From a checkpoint of a small transformer trained on Wikipedia: LayerNorm before each block, 3694 steps.
MLP neurons of a small language model. Each row is named by its layer, matrix (up: input weights) and neuron, and shows model dimensions 320-511. Each number is 500 + 25 x the weight over its row's rms, rounded and kept within 0 to 999. Numbers have three digits each.
Before each neuron's rows, "fires after" lists the tokens most often just before its 100 highest values on Wikipedia text that the model never trained on.

fires after: "2", "3", " W", " ", "4", "7"
L11.up1974:513470506487506525527480556464533500504512563493526489530471445519483470486478490524509496460505528497501528482497495501441472441463473526512498497489516472481523500493517514471510490524485483487549514492537492467524498474496499538475527492507541510503516509493507495493508476490490510473458510490488522489474531535515507466570502495527535489506483540506511486496484511544507465523493522501471467511495483449505481545497565453516504562492498515544488501453523536496494487495476493441508503486443533512474498555455453486482485478486540477532496501479500553494502505496539484471

fires after: "0", "5", "4", "8", ":"
L11.up1710:535512509489504467514490483485471484467509500537480494538495438525480491496502508499513476505530478466504518491503474520505514528475489490505461514460432473478510491497539516520532499509497503540504491513546523485515512507578548483480530483520530515515503505511517499460506516520490444480513548493521556495500492523506510491502474506533504487525516484510498454475466511501508502463504518496522515519484501531466491504545480522496488512512469452462514537502467495511498493500482466441520533501490496488476525495519481518486549496486515496507513528538522528479491466472466499469

fires after: "1", "2"
L11.up1482:488511481524486519506514488525478437492484520476514519517493524474468498441525535524505514495526467488456513421525460508506498495474540541469516465518442540479520512480496493500505467502456512509518471492495488488461484498497480482501518440474502542478501525518520537479486474486525484477482503513527475545510540498512487500552511500513520480492475513483488528562518528510530496478520507496482481497468495493504498515539522550498541484513492512488488498479537515513551521503498434523447517490481480520509479489499542504497535514531542479460490509455473503494522492559499529546

fires after: "0", " ", "1", "2"
L11.up1113:483521534530471514513518500534506463507529508440429494484565515476493490484501490527483508518478503527489475500509524516514495457529478541499487488493533479467484513506464508480501517503470532545527487541474505518515551490501500466488491531492528470514499501489553504462500459507506478483496575532508512534510524504502514565497510474487461512497481499500513500534548428509523521488542463505521467528438472473513490470555541489479515518483520516520527483537490449502519508499494493496528491534489493526459484485531524487521521500480488537499518475498528488515534538536484547501

fires after: "2"
L11.up1354:514510512516499523518509477484517509454494532494493515547538547554460460481492512478493484558540533483546474470519487500505486480493521461525517467481481463472482501508481497470425468514501460481522469517521463488462517497530509527529509509536477467499493523500486516500494467447506526493507505505499522560461546531490478496538524541534536493488472503479483525514545495482505486473496502480487516474490507494466508490527523482475489524512501518522499503505550504529483454538475499528493517465497541505508458542572471480492458494480486532515524505514488472469515444494502476539

fires after: "1", "2", "4", "7", "3", " "
L9.up1372:471477483464502506502483483479470491501481505515502533551487516513481534470479523526541515480509454459500514499502516515494493460505468501496524450519513476451500499488455526472486522500506491549464474512507538489529498489521497504507473503507533509542473496486524488524528525521542508534534515509494476460538456488475545485465491486466493494501423460465477492476460497498498508519455523495508498506511497469535537524486440523513471531487507504512482509495493481522517521499497542481484544507495501496490426515508508532512505527441548511487501460485512589513513448472500470518

fires after: " ", "1", " and"
L9.up645:560438449489493475542492559507519495498447498469512493480494503500514493526498524508510515507531506481530510527490492527490466477481451499507521488494497485490525489469538537471504487455516537485466466528527472498523537502537508482510502506505489508492496513532500499531489474523477526506511457512493490497517546542438529550514523475506483520498502518482496523479486485510497483492502523486496550493496494477465533511510507506447514522531477524489471474532512515503500531458467518480475482482503506502528524477467460501491539504516522535504479456485499504473515516481523552527

fires after: "2", "0", " it", "1"
L11.up679:557480494505536561477530484529473499523481477479462509504478493502445511485529557501517499524501483527436480515523509496490454537457477530511468552467506519463514474504506510469526532519488482514540554536492460479489512475536519469529472515484496460496508478462505536470503460502518491507557497466489474523502455497532540463499513479483560499506494490455471485455489523514522528501493493495480482492490510468507493483523526526508516505545489525549478498439496449471510490472464481553548539500508513529502512456516526480501524495538504464504555501489446519511516471502514512510

fires after: " ", " on", "1", "2", "3"
L9.up1663:543499470500524497460505459474508495522462489465479508485454541449519480570474459520493474529500475509536486479474434508483517505525508511454493486536531520477518510502500501537515498511532493478511496530512471465498507504481500498527500475503473487524473507506482511456552472470487497526497488465515509494483499496519501483497474494491460579516451479486496517457485467511494491508497482525522498498577517507483507513502472468511463538513523478482488479454501484460511503479510527507507541507494533499531497477536482518502498489529538488508434538457503519508495513490528472487

fires after: "2"
L9.up1091:504505495489499472507443517451463483472525513550481543498488454477517423494459508458506494523516492508497444518493468489503474504524525455496515498456460508455526511537507490473521517506495451509482509504466530533451510485496512497489509522508528488493483510471505497526457521519457522498454551512511524544441531521512485481506474453501482516494502519482453473508522527482516510492486501485499494462502504505482526511487485485497526517512510518478545496533539516551481496455519489490493523492523483456505493520524494501512496478549521508551469466483530523485500469517488478521

fires after: " ", "1", "|", " |\n", "|---|---|---|---|\n", " |"
L9.up1980:498532434473489535500513522503564526567492513467521505510484488474521502505490495429543485530525539495515518527500544484497560542458495532498456518486535491508492514498479526523483490530543514518516503550508458486518510516460507515470531555502519474462492479532520514464523486511511494507462459552491495504480476529493484528495479483508479481484458432516483487541483496480481488489529492454487502492536506535471495495538496520530445479518503498499507484465520496517470489449517483511478524499478496502468519563511517521506538495470521477487469468476504529496498522493477473537

fires after: "\n", ")\n", " ", ":\n", "|"
L9.up1649:453486436471525507533488511500541472493460513519513508517482491457507494513517534491516501530485467497499537509483474513510546527545504494510524508473489525502520499505545546486505479532539499471493519497474482492530528511451490504515509500504479502484523488512525537503519508534508502481516511477502494493528476530512503543484495480490485486430470482509513483525503463495474494470485547484491537487485520516481503505479507490507496520477511500529531470525475467487496512501538514521507496536530513533443517505538534490500537497548522446475505487496517495526467497533474472485

fires after: " ", "–", " ("
L11.up1111:481480463494483517514506509508505506509510483508468457537454488459529479523534526478520491507523471532529489550504522503487477527543499485540525507503499534485500486478463481448474505482497514529497488520488502491465492517464537539520486499483509477490466477448471542514506478521509441521486483475496484523508508523477481498501474475521571523486505509495458506493542491518518496493521484455513522468503550454482429486514473543535527539506496481488455470505493485519531481537501512496472491499514525521515495529499483495481514516499519522476462556450510514495463486498473508482

fires after: " |", " ", " the", " a"
L9.up736:500481501526468500526501451518522517498496527542532508564503480506528499545512516511537478490548504491500496474508491485509482460486474438522506469473543488500454506515474514482501513507496512486537505477520500497464538582520505474466491522461480486485455493459457523475502489551496504531489504481508496502468552488502496502504499485484446484473449483522488477539518511464509484516478484495500522499519513498481459476523496523539516499506489503486505476528461507525532497500479503521497462488506517489468511473505496523536517468504505499533542544481564526473482498499481506506

fires after: "1", ",", "."
L9.up792:481471512508511500543526496504511483511480535462509547511477474501519485513520484518548487471543492504482490523466467499535503523521467462493466497475490510491543464538505521449539478544482531505543489490531489529502448480479528513470495514498554482492468489523498493464509488537480541476465506453505490516479575493522496505520518529510456489543455512475468481515508437510505511466523540547465502531550502443499511477489496493522537499512521519520458505521495485471528473497478515488488505473503472508527466503482497483501528515504525535527517477519506453479465499550473492512

fires after: " the", " The", " |", "The", " ", "|"
L9.up487:473492485497494518436550485524526477524501500453488506528475465492534534542521550483482510504512481526497509555545511481511510460466515475498510467451522470515507501467511511454480496512489486485489511480541489490497484485513492517530491528451498487501475505528513529518525496524517492492526519511490533511466503544524533519509477460512505498537508498479488483526499491509523481504473529496517503514491486508508540494462513521520533519500492492491500521507511505497504508440505508490497475512510486489481462569527488532489501439479573456485481482514516545461458515476522484497

fires after: " ", "1", "b", " Cop", " ("
L9.up1626:494509502547459466540476503544466486481493484490543478532470497466498516465479527515500529536488488503550479483518495475491500467518513505504502461464522488504500522516511532479522500515510493530509512508493494476445494445444510526502489502489504467519450528475537561502531496517510456512496526492491521503505486506502469508502502527503472508523476497511487462491492495513489489473478494433468468505469472480467487507509490474478505509481503495477537534517517503477539485468510497488507502502469547507457509516569519477519494511504499514528501526525474485456481567504536522496

fires after: "0", "3", "5", "8", "2", "4"
L9.up1898:513521482541458500482474500494499490476467490528514482479516509524515500493530512471449468473472504473497543506506481521527520545504500475527515499512519511525497464520454505537514534488559511513501464549527511495514489491509501470518505504541491477524464459529496471489517470500484487493544438521500511532471482488524468509502488517517486495520483443520509466510507480503500511494479517552534487493479500498489436544488514503514475497530510522466497466490528484490485470495546434495452506495483494475477514514506510499503541505528482471532532522515502480554517445536481541472

fires after: " ", "2", "1", "|"
L11.up914:488493467525563515532464488522557483482519543509513499508503523455507538530487486504535479512488471532492484478456464512514476539490497522529464500511524526507410482530539534465447507511483526468505492503495510493491495539457507522477507473526518506490505488507530511477498535522504444482484471556499483448508515506506481511450481530472508479527517510492554509517525499534502525507527554540496522506449477571528480465522540513459470533492512501465523483506540498533505494472481485489502489486489496531503554519511491511469480516508494537507499518482515465490526507469519527510

fires after: "2", "1", "4", "5", "0"
L9.up1261:462516476550486524518506489497510495499470512504556476519480489507472515532520458518518508510521506497494527516447467488493492548528513503485451480490524480492511486484484525536475529536495552549498496489495508504523476482474487516510507503475536472505487503467520503503487471525470491538484541536463530562534503490528508507480487488514501479482474476516459494503528487480500505459541552465517505506442456464474486490481485513537520469519517488509499472455519448466483526475541493477512456486487503507520489508513491484472557517504444513475506490494522479495514517514487523511

fires after: "0", "1"
L9.up752:481507508545489510505505482531468516513508501519507519505453510537542468514565488548486523542460508524484502506463486523470491462527454495468476515482510450490493484489472503452488528522505466489498476485537462486528487505516499479440452522455484488503495512471547525509506521507445504492470517509493480543527463444538469484521503497504481522508452474484483472491520490504546486477489549462509511516470455466528525505534504497538541467489503484499483518483534486468499468498502494549502498519467531492468485477540497470535497506550483488510535525511494490478490503510489465557

fires after: ",", " ", "\n", " United", " Man"
L9.up780:528523493525475488565494531512511514468508538519483490476543466498497505500478465489488501485517478479498491491482506474509513513487511525518483530507555513543505486445523505533539499503544535494482501489493455481492467498559516458466503508491504486489530505473494489470510521485501512519492508483512526453495517518497497521529503465467516521498537513522472466515476511430468473508459493494513511518487498550475545508531549520510449555549490491526486519467454500451495545480477470548466505472492527495489487509486490479555487469517451503524523467517487491499482525470544478514

fires after: " ", " J"
L11.up1775:510475492480516498498498539512528497510492470513472474480476498497491491474478453467533491497476546533518508459526492487524460498503459509553492499493447482490469486527515504503540495468564521556495479489500491461533482488508483507488543463491518514505506463501523509490487515536501506483510484556468482482529512524506495513497518498485488541484483460525484461549492517509488493534482549512526502471526497538491469536534584434474469519508497506485477454501509521499499500450485542517534503540524503482495481540528479460462538543522496479498438495488521503473507521492525508498

fires after: "–", "0", "9", "1", "|", "6"
L11.up1305:516491448517534489538448543484531543509491505466500485439479518492473511462481493514472520490493487469450487517475508490490501470484484485483501537514540475453491486543544469501492512430516526536511458491533477526503522464534467504496508473475493500544461476532493470459534450540495499517532515501508524490475483510519562509491486497502473515491480561476471463515454518497497512489511532468457462519500511492516508477458522471517504529528537470463487514478489491509514486493561497526470546499502504515546483548532518496475501505473495485459480513488555502486483520533534497514

fires after: " ", " on", " On", "On", "1"
L9.up299:505467501512458503490493473539512491489550456476458522515476508428500509557445514535483513466489486507491515490504517491442515486485483479477498505485507519492481512485476538467509506490527511546509528515507472497499573522469486468550497471514502480549497486481476500505521507494531491543501485490489475491508492485531505497481494509508470526479544485475508471469500477481510511528468504512493504492492496498491514489491497454512491485482551522496496533470498481520496497530470504452504469522485468492484528515482530562558479535481523507531470497495485538491481472501499500472

fires after: " ", "\"", "5", "1", "2"
L9.up1229:500483485512495500501533532528470516486492524479547475509473479495531509500528551417488489544460507463455478500472534533506496438472520486532464475527517537466521486498502488437512501532592491505508481538505502514487460472483537517503480489500554494519500476547540524532504515509493463498486490545468444515492483492479516506484476513541448534530468497524438504521521512516502487485486448491524495482471477523514539498484474515517532499512531481505501521535459506488526469471473531461469527526525433498534534514507478497473522484509500511487484516484519513528477484496509457477

fires after: " \"", "==", "===", " (", "\n", ".\n\n"
L11.up1477:495536483537488532481489531490471477525482444520492493495466460473514495503506494509472540517519500488487494466452472469492533490461467502527509478525529490563503537495493516521496493520474469548455483481533533496465449513499520453552517491465525513528527454508502534513519460496521504475495518509465485504495495501478505482521490465465510440459516489500507506521534459492502526530512480536467451524503549492521494541524473493491532488500527534487500518543494449532487497480480503531523509509498481525470487454520482529481479498486508478430517490497511490489484492517478479501

fires after: "2", " ", ",", "0"
L9.up401:489486518544471547551505449461500504498523538502504533528492515514467485526551550492477496486510544537496421520473502494493489504513478502501529544501467445465512494492503487510558512475466515480519495485483530505546525513539523477485469507486556534473466483525464506470497475475461520504502503508445508491472482471533491517499519478483567493503485499429481511511438485513500533484538517494472505500534500484555539515469521479511521483549502499435513514465467465509495481496492524519523488579497488481490476506493522535521490484510507491489467486493470485540471474525514507480